python train.py --d_model=320 --d_mlp=1280 --vocab_size=5233 --activation="tanh_gelu" --norm="layernorm" --warmup_steps=200
MLP neurons of a small language model. Each row is named by its layer, matrix (up: input weights) and neuron, and shows model dimensions 32-127. Each number is 500 + 25 x the weight over its row's rms, rounded and kept within 0 to 999. Numbers have three digits each.
After each neuron's rows, "fires after" lists the tokens most often just before its 100 highest values on Wikipedia text that the model never trained on.

L6.up95:512490488466493505536449513540496504542516488503504520532476461496449476529518547525480534474512521480517469529513489533499501480499462472507520522479544494521475490484463522508451534494523509484506470472514484474485511528498509504507507463504533500494578542528478506504501510495485485511
fires after: " ", " (", "0", " |"

L4.up234:494511516509508512540520479524522511519482490528509493499520515492504503473494509531502502535495452547489470492513481535523517506495537502510461455488491480533505459477475550506495516490459510478497459506516480452533513481483527486495463531488484453508509527479498509491484494487550477505
fires after: " |", " the", " a", "-", "=="

L6.up114:521498486474482523479523465520476491510560521520471485489531511478501519527511534513485459502498516496472469479525539476474507467495488483484510523489501489514451482505478520524530489516472504512498479485496511495504500507510509498495539479474506526489492515485496544550511493475563507518
fires after: " (", " \"", " Un", " Z", " Website"

L4.up138:492475486500470514485515557485512460494504444469483498471446483486481526519532508478481489502420510496533506488498410504474455485466485473495490524483484509526449472494496485514492465484486508515484469485513494520480504499541491516487479475465485495491478489479488484479508492491520504480
fires after: " ", ".", " (", "ix"

L6.up1079:507525515534481492506489510506540477529484489444456460501515479516508502492519543472509497510488533531492503545513484479451506496536475494515542475485497523489454489494519531492497480508477509498513524509505492472549469525540489521500510449493526495485527493511482469516508485526509551526
fires after: " (", " \"", "C"

L4.up1114:503522519516556471506506510445464491478566505482480437520485498472493507510494488521486527500493485524460509506498490514506509499535486442496513485494505514551490529527507490535506525491508507507501498475515479473530475506507464514475462496467488533459568521448515537465480462491458488513
fires after: " |", " "

L6.up1009:480544569459468537507468518459487476494472550476470506483470484518532482487487456529494530523566481520537499473526480495495502521513488494539475514519482510484505554477510514513556494533547491485455487462505478493525498532473509456493459546515513470495491525484467505518483483524487535475
fires after: " R", " b", " comm", " B", "B"

L6.up356:487476507498530551508512523485499475520475488456462480472480517531493503567490419514508495475501545501470464508481503512469514529499524504517502523505472526530497526485498484473460491478481502542505525478470470498499502472460467492538504490499515491501494477480523516493528528542432522506
fires after: " |", " ", "0", "1", "et"

L6.up885:488473516508512474516542509501438484490498489537471506496521497557517527525520496528473515504502497539496514507490510515488530503527488526472486517512508511511511480469559540478501432530483503516472468497472488513485524501451499514539513486504477523471499510513461523490463447491479499495
fires after: " ", "-", " League", "oute", "1"

L3.up820:471482520492473491514494523520464547498507473514495497519549514450513508501487476511485521539488541513512496498567493501523508500540486452511527517515525484484464423519484464508472502478444533477484483445498469511501527511524473523540480534527485518485495501475465504519449529492464510511
fires after: " ", " ("

L4.up587:516508471462524480532503521519532539508484502492537525482513513504573483495514492489452491481511530497500480524524512487470492441455507506554527471471539491496490464508490492532482499510496495505476546506492492467524470556510526515449495521458489545467523481505466502530504518483504532489
fires after: " ", "-", " (", " The"

L3.up307:516478467503523514492519491502485528483519530481498543503516454520484539547449537508502532464499525462507532481493472501506525510499503516505477485524559528485499509507525498501512506510507518480493462526518491468484499486462518507488516524529516476476537502501439531471458512490520472498
fires after: ",", " that", " and"

L6.up131:479525521496529487455477517514490527474492533507531499491480493481505494491500511510508541527432492510508488480528475501523495546540509529474552456502500506477542453517487546507494471522428477472496490504558504494513467531480539539520485503473463499490484488465508475499484478482520482470
fires after: " a", " an", " A", "'", " the"

L4.up710:491490484515484490481556503491499475484451504489526510500498553530512517467516479520494492464496526490493516492446535563525503452518513489501504486499490541496485480506531499519503506517495487485517550489478496515484510460436509482516500521458523503500491522482497526501484486506528506490
fires after: "In", " In", " M", "-", " March", " the"

L4.up863:452492533449512487491523510470510493512493456505514444487519519502514492476464496514502531509490472537522510497472500494512482529477497514475505489517417481491469461457475535489499503553509487516501485532476492438487478520522486534439503507483485512529502491507483515498452498466510491494
fires after: " the", " The"

L6.up833:555520490461534478478497526482480476500492493500509495442490500490495518544469524499475511503508495491558486547537483482527506469479488488512534492543543481537475542528472490448479531513515522516473495487511508464501524509475520489520494508469511509510519506516519492501469523483509534503
fires after: ".", ").", "0", "-", " al", ":"

L4.up553:486519502465502506516500468493505533543517514528494510534496515486526509530492480514522472489535493523523496513477503520495506522473548446443520513513488467487500486497477527497474476493473471502489526490477485475521510545486532517462503524512500477519518471464524515474488502472481493514
fires after: " to", " and"

L4.up328:502512478502520496461470530497495447536532552526484491507520473496497506503489493445448524542449567473505444499509480514531515457549500534537520494484471508542475463504489500534530543542468457505497549473519553456519505558519509502524523483513514500501491561493497461530486530497499497507
fires after: " "

L6.up1001:444494515497504502485526485507499494486547523483478443499495502491517508496469551519543501492543509501534464543500510497513497540478514472507475481521518509485517519493507499538494545505446535513503476497505496494482499504468517496456504518462501513502513496483465494503530517505517505472
fires after: " K", " k", ".", " (", " O"

L6.up1137:578489545479561525463471487524460485539493518490501512470512530474521488523515519535491489507519510477500494524497475543518530493492509510513481502496542542506461518490490500519484489505487443514532513471507492485473481512469474511518480500462477473512543511494511481552493556513537499489
fires after: " (", " L", " \"", " Z", "B"

L4.up1261:483453476482482487518499505501507472485469468472460488459464511484490499502496486476448527478495426469483481461476486522469487478457430488463508508468480500451467495497487460483468495461489500461533473511503498493464479479459499532482469507492496484450496490494516498497506469486518493468
fires after: " |", " in"

L6.up655:490490483457538458492541544440473507486520539539492493532526518517521495589500472484521459515510501515549492531513491490490497471506482483465520493535461499517480507476520512480484484507465489494517495534481497473517510480499520503516508481493500550502475487540504541476457503470482513471
fires after: ".", "5", " Mc", "ym", "0"

L6.up1117:517527503480477510517508501518545471502532508524530496527476534461501504506483506480518528494546523499484547502486465546507498483476521485472498493548508525497447511510518489493509513537454512520439478492464475494509526467469510533540521490516479487489501485489508496520505525505474510526
fires after: " L", " l", " G", " D", " B"

L6.up157:532474491486494535456524503467487514506538509530443502499519495493523489495488490510541513518526503512524479522509470489482446479524495485469490519491482505532476501512468496437475499519478490502494572542521475446523516539529510477488475455464487542492488495520500564514516514540493492504
fires after: ".", "2", "3", "5", "7"

L6.up3:516535543492500457489470475520485462486545457515493494508526484471490490543499505514472508518493518458501499492494466527482525483500462509546497474449499516489485492476520474505485538466530535511502514475469545498527505535500482490495509511549516479515486514489478488529510521524545450474
fires after: " is", " was", "-", " h", " S"

L6.up776:493478487482530526529513498492496470528500512545537544479506524499456485484505513476521477466479507490498482506496518521511535499497537441481468482521521534517494554519529448515548506476518528490478547483481460526511489565527532494485503480476527506501537507470494500530484509523502541545
fires after: " M", " B", " m", "M", " Mon", "m"

L4.up489:494533483499538500526555545485474520505540516462516512470486504489475541503452553521524505470491544512515486533533507496505504497503509427497489506513577528492527512510503494464485496451472514470498543505489496440526519495521474524525519508464511538476490457466514491463454461502521496489
fires after: ",", " in", ".,", " on", " by", " of"

L4.up1198:516461500521504514510553524505512522482500477536504493457503511553486532553529564498487547512473495508518529475499483531492481501481471504535512511523508500511510512504507507490499483498554504517459487505524478537471470502494536506475482516525507506518492511469530502541494501521540504555
fires after: " |", ",", ":"

L3.up330:448464506503496495471477531473453502504471459507504497457472478476483499489505490496494486535483499525445460494471461461500464508511483549484510470481475503496514467482478520453476502498460464498497472488499509453517491457499507497508501512504455496461456438485476470484509479495497518483
fires after: " |", " Ad", " to", " C"

L4.up245:479475510482491490527487575491538494504502513516501469521488479509506503559523508456491529504529512473529470515459491495486521483498497515493525537501477489495486474510455483506510567489450505535502492528489542539464478525479504548475513484488495491462539462452522477503537507556492456482
fires after: " the", " an", " a", "N"

L6.up1000:482516475488485516536441509484499498506537546492533500515488505506457509529488502461478467506484468506481448493503533473488486549486529546427546481510499469483509538501496488481478487487504494507522481583495509531516450529520472500496508512554520467530499462486472500518500484496461474506
fires after: "1", "2", "0", "9", "4", "7"

L4.up1182:546494488485492518542499524506514530471489508445532511520506445484554551478503497495530451486531428512520502520479554483474479537473517494478546479507497476523492515502424512508499521483552531480472532517515508508512488477508483505493499487490478494506509447490500484509505513494515467473
fires after: "2", "0", "1", "9"

L6.up1116:500520504488465493497499505507494496536508518529489472518487487502526466499518519480522534488476491509497519490495458473504478476520499487508517465531529515506482502483516487565531447482476504513518489542531486509490564470551486500537535488471485543501491512543534497468489476517528483523
fires after: " ", " |", "awa", ")", ":"

L4.up210:495488538538535463496497494510501490504497489486536448513479465482483539506544506492487508523498468494458500464506499505537524464469471513551507472527465485517480477513493497511505458543501519525496542496522521467471523491503499552548504438505514519485517493464498494487484508465509478498
fires after: " ", " |", " (", "-"

L6.up239:519488516508507498493485518515423497476524475515516512447478518529521494463495484531527463512496504516455509512511511460525481492530435539526508504510561468519528481508462473529513499470480472497468501501502481521513500484497489471497486449513478490515522506525457525548509527534533538515
fires after: " (", "-", "M", " \""

L4.up48:510491531479522485489547490491519542495475527481551502483488500462517485497477494466520508513532487502504443485498517516517502461469490493474507461486487504557464531489502458534516533510511528482522504498515499475504463512437491551488482489451530491472517527521468440485479513502491538517
fires after: " the", " The", " his", " U"

L6.up401:503431490505457537499502494495508496470459500513490507546523507473507461498470495508513502457480509514504567530506493489501515494498531534520515474529519470524484518496527511493507507543526550500452501457491513456487497511460494510513487469477460471526485500493479529480506505479582529529
fires after: ",", " th", " ", " Sch", "rd", " cl"

L6.up1170:470484526524537522521481488490454492520523531444467491500525547483495501454497517502474511537507519499440501509545477499530536489537493459506522421473500539549460481502463503499480533507516519518522505498481535493483496464526483506500490468478484521478529489522506499550477489466489529506
fires after: "-", " (", " un", " \"", "/", "nd"

L6.up1159:514466494529532477484494439514437519519475495479530474525504516498530486518527555517520487548519520478527505527507505533449475434489546525506486507545485509518525479525500511486509489514507520504518450476521467463457502516468494499515462491515475522486501509519507521510469508492461525528
fires after: " |", " /", ",", " ", ":"

L6.up1103:477487479475471463474525547478508493529500490486521503508522511530536483482515490496499510499483484525498510488472483525502486499528505499481510458527515463460472479474508498482501460512510510492515496555515501524572478556534460483509467474458460511521493504505484540517508535483470527470
fires after: " a", " an", "ug"

L3.up241:493549498515518519527518528473504493533504516498531517512523501532526539528546516501553495534519521525457529556535519510526496492533509511542488513524475502509517485527508565497534526519492525539510500548515522535518499528490534550516559513527502514558519491518490529512521506505564501530
fires after: " |", "==", ";", ",", " to", " E"

L6.up441:531495469476466462462444519515489499461528530557533507466501509516499454481478517567508498531501464510470495478523467487503476476507508488463503526499518462500475501472547524455492495512537504498500519472474482492522464498471483489544451499486474445516530520523497463539495477533565519540
fires after: " and", "1", "2", " in"

L6.up1276:528482488473536505484515514493455490493530528467441487492523494455530490464545515536514480516485502498497507504525481465525482467500505484500488520497543492530488516521529564525495550534520466485482533481535540439495496491492497539524520499480527481499505499551499541500474462488486521505
fires after: ".", "1", " "